Part of a small language model's weights: MLP 2304 squared ReLU.
MLP neurons of a small language model. Each row is named by its layer, matrix (down: output weights) and neuron, and shows model dimensions 160-255. Each number is 128 + 32 x the weight over its row's rms, rounded and kept within 0 to 255. Numbers have three digits each.
A block is one neuron, or neurons of one layer that tend to fire together. After each block is what it responds to, as a language model described it from the Wikipedia text at the highest values.

L9.down959:101172105105081143113129153108165119125099119142134102139101076105157148112123121161108126074131129140141085159104137179104173145086116131052120105135154107140145112174109122128120135137105106149068140099083089166121134184110114091153124135092119087062155148149161116140118130136085077123
L9.down1262:155158165159083130156083177171142079162149157161125119137100150098144125129157129121138124126112118161128111141116159111102139111032161116123094125191105111126158146119102097077048107207091150197090113123132076185180146149113115104134159103115091139137131131143167097123087136114091133046
L9.down1284:148149058096122149123091152087112188169086103049119090081126129130139102091174169099148137143059096180139103086160139100137097088089129147043115122142164132130128067098127167161105118177117177209120088129081189114130135157143168128108131128124134089108108172133138122170116140049139159124
L9.down1986:070141148133071163142153110149107107093151072182127104139106113161090164121098161170100153144142047150084115176147131055124126083138119102110104139138122134127101082135147193144180150138165181176110132090077132132113111133091157184085201099095113162127133150089176144083119183104144136095
Responds to: Inner or final subword pieces of multi-token surnames in credits, cast lists and match lineups, such as Mc'Ken'zie, Con'cann'on, Shel'ton'; occasionally other rare words like rhododend'ron'.

L10.down1290:136109103145107135176150128180184176116098073164155116147111132154111140124147120163134154169136074137134147166150143072088178139125122152155104082122119137136093165175067150114074159122122085102097134167116176160125154157221085168045110085097152131139119095078171130114141129096151128147
L10.down1456:141200162091034111109143085159127121125077113098119158158075108129108133084117159102132127155100109108145137158141100101117117125122154103101119109112168083146107113135107130128068081156106132100138167125152211184148166117204137164109119083124072129186114152088167126148143077133147169151
Responds to: Last subword token of a multi-piece proper noun (person, place, team), usually followed by a comma, period or possessive: Priz-ren, Brande-is, Mao Zed-ong.

L6.down232:118160158112098204104122070086139153154124149167154152107138120145095111144128116128126065170166142177135139149115117110145090103119155106124072100172117064125087180139086139212135102120118116145156069132113106135130135121094146129097120080037142144132130152111098125098040132135185163180
L6.down299:167176137137154102090097118096101136203106170059195214171123147046113127175125080139102118150124126150143097150184117132135090167170083177112122164194132094071157112123094091156126105153089144083063137095144093127112082084141159110135171142106116151103074096178137164110144135091138168174
L6.down812:168143181096074189121138102093097105104070092100133089136077075108189178133155120135131191159109156119089101125069172147146110173156098139172122131158093114158099112093144141168138084160091177124146146116116131061099116109116143114098159191097095132092195106070142091123135106126126129157
L6.down932:107069130151117158120108102122152099176134106135126070154140148134106137125093152119108082076085071102130104142115170164125132144116189170108094113196070121146182134154134102116163176174073144124117124067118128111119133155131110166138183171109151144131095131144134107136173164135077166130
L6.down941:106107124181069094117100112111138064176064134144104156170106178101098153129070145076132097066156112099115121139063172114124113107152154102153126108094168115175149167184127115116134120081090117118113146146172145146180134156129153138105169148147092105150088176104041096148090080143104157170
L6.down1496:130162131159110160108140136111151106076111109162114192148123156121090148199150145123134188181143122117143106083080119118152164080136140179233148117172162129127066190089031080127135145124101146111102125115103131113111124113158108099082095183063122128129125061138076176170162137097179132138
L6.down1833:114157143058142114139098118115181145120149124132090121099138081084188153167115088083122166159106151142123095085156129105159144102134175189178129123150097116140099122146140157125145144162054177134137128096116143184099132154108148076130166167130126140148115088141147108085104072147152100141
L6.down2246:110153114157127113148092080130098191159175152191144099164106166082094131130112145101102163132086170166061138132159117153041081160153109101106164142132145117137107135088188193129100142087117132139087094118175111141132104149123146132170076072112125138064092133147093200073134120138127201166
Responds to: Words opening a measure, quantity or date phrase, mostly number after a, of after period or depth, and month names before day numbers.

L10.down84:146194075105134093105137123171142125159136140123108063153103127111106110102096151112181121083146125140088153118155115167118069129080159142092173157111077081142116148145118130121084130096122178136068165200175164157129103093145124115113107128114145090083104095094135150182159096145093125112
L10.down1771:148146122120079130089143108140122148176182089112144099157131123180075104116121133143097158206131110102129117164117109177092091102103131074118144119076126094109171116141088092097158132137107155119049168117140120158158176129126145106124102106184097098143171129106189124132144077149159097115
Responds to: Quantity or collection nouns after "a" that head an "X of" phrase, such as a number of, a total of, a variety of; also bare "a" before a noun.

L9.down572:148099094110100106142073161107103159103144154110141169152192154140137076059143100167142140070101137107196178100157143140104090119117124096159143088175161082175154123104106084135069103096154173173155106158087099079161146150142148126120131074170141124082158149137100127128140109131155134163
L9.down639:155081037146130095158129128110136069179148179090140127104107154143136140090110127117095125159168113101186133122112119100107120093174128133108096060155093116154219072097074132086172125169106182114137120083099071112121135147120116174111167106082209047111144137163119160140151135104144163142
L9.down1188:112131188112181150132092147103158122177146111038118107159105151119149134135130111084106127159117149134135112121138159092089124151177163126090094147154165141073143148061093106108121118144144133069132124096172105153144140117155141160111130096139143125099128162153149181117128076186166101162
L9.down1999:101102078154171113195114123138187076159133216081098125092148104062087152175134068126138185097143093136147110047117173165130154126147094162106147117131103029108146112124193189174181131123095176126112142092119136115093166150110080175148129124144125054114158150154117187081144128148132116146
Responds to: First element of a full date, either the day number before a month (born 7 March) or the month before a day (May 12, 1809), after "born", "on", or a table bar.

L10.down2:101183110129081126118174077100148089141136125077105162128152144136171122174080107123142155097198114143157149126124139155152102112178102124124147138152127138147101139116078174112124111117154180101165143146087094091081100078125192148180102088148137073154123128128100108136182153136054118174
L10.down203:102136086151137120135223124121146118121111181140113088121128146168121105120159172162095155140121133122102147133139113190122103137103085129111128135150124151071136124130084086142075139124161134119121103054150055090165086130173188098171130140096127188179182090152127135105108080111155174132
Responds to: Final period closing a Wikipedia paragraph, just before a blank line or section heading (e.g. "…in 1921." then "== Description =="), plus the closing = of article title lines.

L9.down863:145127150166139149157112075111126155117122132180079119126086142101098184128139123150124143136141146108165137200122122106102105134097069102151109065075105076159153146199119148153121155170097115090087167172079106195124110169129160128117109134121092132155148129108126133142184166095049157113
L9.down1419:093141117104104124089162120109132161137100104107094127100134155114149172153181137115129128072054117154108078135140131112186151071115115180145167140174159103159103140136098080151120075159099123056151116118125117148122182135170150106107077100065135104102080112122118138114133094167010125120
L9.down1633:114190157114134093101113141107152133145122132091117121127113137126151129078115123119060152148168164144178120123133121170154151170124083195093119129092091122067138179108140093136156096062157129187119069096161107158130160148109127129078147135106164173112131155119138113097175135069111111162
L9.down2202:146162117161175145157123118111147130079168166109114131128094158085129120183129109125130115125165116132129094199126117135152145108121087172119095143148099117139114151137129145151120164184141197183131112115111091113136141126103144140083109066105154127114144077105131048194121061131110143101
Responds to: Fires on the separator that starts a new unit: line breaks, paragraph breaks, or the space after a sentence-final period, as before list items, table rows, headings.

L6.down121:161144117138116107174131092092147135161071147155135141117142164122115161141130176138144143125118092137113139095130110108145108084149109143131150186135097146131173155134082148113121106193123095118149089131116110089175095133111126156117156115054098137127116136165180164150122170165169196153
L6.down340:152126032071101106093129117130127113110104078129160125128166172109080143108072173135154043107112132088114148135152134161196166108154120107125111133193131115124126106127127161109131157107169167118055158106107102120203129167160106121160140160128152113102085116162119100141140117104181088087
L6.down789:121074163131151152127152125133118130138132120103106134145107161113113166128105099129124095094126146152107127112162109128169135126146109128175083113152115104041094075142124122081089140126146126117105149152101123142142130100147097107099163174122106159166125113177135174122114098055203130090
L6.down1096:128156063126193140103177163109098150134213181102162117146147101165101123163131117137134083141123165151085158066134115136218174189182124138124085111113094155133170121203126130160113150093146180142142150107131132087119091111118112155147122087126098119121130144199097067104056111132146109116
L6.down1663:096143078126095138180150135142121096147179118065169107148138111122108179158120164136135117087106093108138187197137079163149083155143149151115103133145156174102188165101105108102133151100073176152130128123145132096121131142153159134155109149143073110153122162154081123127076096059127198121
L6.down1859:181107188088129134107119110069071140114100125084120111158128207053173124105075134117126141112181157090144095094092176108112145157093096129102096198130161127076115096177079160074113105095147141136139144140124132135131075111168167160117162157139139152102133122169167139108127171105118134140
L6.down1867:165143109115110205143134176140129132088070110060126099188141051178099104132086063122159172140138110068094152121166115084136114165135164118133142134192107142109133106116068210110134141172148147116135144137174167118123123129074137130120110117092105107154126177099141107102134145078130084073
L6.down1902:134164139146102163135137120121191129120187052197087126152113080107107099178130140136146129105142107148050151088162064203113111161106072123102104146188099152114130118148136108160120081186117123189128176078146140128139112094111116124154140185157116078107077167089129148166115167160131118172
Responds to: Last token of a multi-word proper name, often an organization or institution, as in Armed Forces, Public Library, Corp., or the closing parenthesis or comma right after such a name.

L6.down323:133103134150083138092121163110118158161169117148168151108144088101076132160156142119132114103138161092108163153163135125146099217197158129089121131113156111138106156076073116101152064133129096105157149137075139108086113143154098145121143143092144078148111119107178081094134169192157119109
L6.down415:109099110176166128143179137169113176079141138106139105129141073091112177073144096101137093199153107133102113120118098117161158136176132114081117185119131085089144143102105123180114179112096108032154115152086138066137101078157176183093069109159144126128117140121178150142146182144121106158
L6.down852:159087152172145127124141158083139167145134161173148143126130068076137122115128172149174132107188168080111187108170179093095121141123078140121172137085112125142076142112095149093087167091139160096126124162134132122077109144153183171049093120107074115137123146143125114164146106145103108134
L6.down1078:072132128185179154158173148130100147130135138149095146185065087131164148140114078128151131142132086099167100107119087096127076191206102087146113138106117159121118131116101134093124148133108108118131066111180092096148136087079146149196143142151132141050141144080104135168157143127163142142
L6.down1359:137139111137136091149183039155068124097165100140114116181134115118153152075116156171177155117088195140133136087118173102103225126132122155085107102112106115068113121151132127073137139069152142164185134112159108165121114087124126125136104142185129073148121096129141129080161152164213155100
L6.down1487:080167212215173187079111123088116180113107119145147151108113102180078115155164103138105080176114149151168104102129059148116074193150120137067058101068081142123178108090154111127119100101139162119178156149093073122118133139092147102141141099102098160163143131177088089153176139109156140124
L6.down1660:106157133121151118109115161137105101104116100131132157161100121094069091134094125105087129169122108128173149126102115082115147143173162131112064123084094149123126093078176108132146137087066188164135097167123121177127121132103165147179069119122155165165113165134126126139115134144093106140
L6.down2172:119186144086133157085131144171095142152078146208109142142152095121127099122175118116154097160142150134173123085172087186139193134121142115109112205099199121136136074109132131123114123076100152145108073178146085032151104154130096087070170157159124164111104083143106125194149078145140130096
Responds to: Middle or final word-pieces completing proper names split into fragments, mostly places, people and titles, such as Mur-do-ch, Bran-t-ford, Gar-row, Dar-kn-ess.

L9.down661:150056107067144158125162128081088091152151172097143145139151183104132103158097124110151147199159180059133096124151122097124130135023092168181029148206146174166114188157177074172098100155130124133078139136159133130100127176132112134152121168158066132078166133097125118101165147095094090120
L9.down1387:175114114166105139157127111104115142185178114068194055121166133109135188172169150163151134117138097113133143134140140113138141136093177145133107109130105133113155073031133151143136130140115159168061160098170136149128163162093081114108097161130143130154120182162129151098147165130131128115
L9.down1508:098164093127124096107055129162146100178114185177096106173141105146107133100083096083147139104153096154125112082139124137109117081147077109140141143062084085108153176163180142088156149135113144191143125137164128158061119102090130109118155142130180133137126157176156160086106104073149099088
L9.down2032:123057097164140126132154160210192148154136152135116166088116067142189130121146170099126123110123116083088130110107096067125108152115140081142142131156080111108095137127123073092117138159135125140130114133103162138110136167153123107120087149143088166128121102163145130120115097085148090165
Responds to: Final word or word-piece that completes a multiword organization or publication name, such as New York Times, World Health Organization, Board of Education.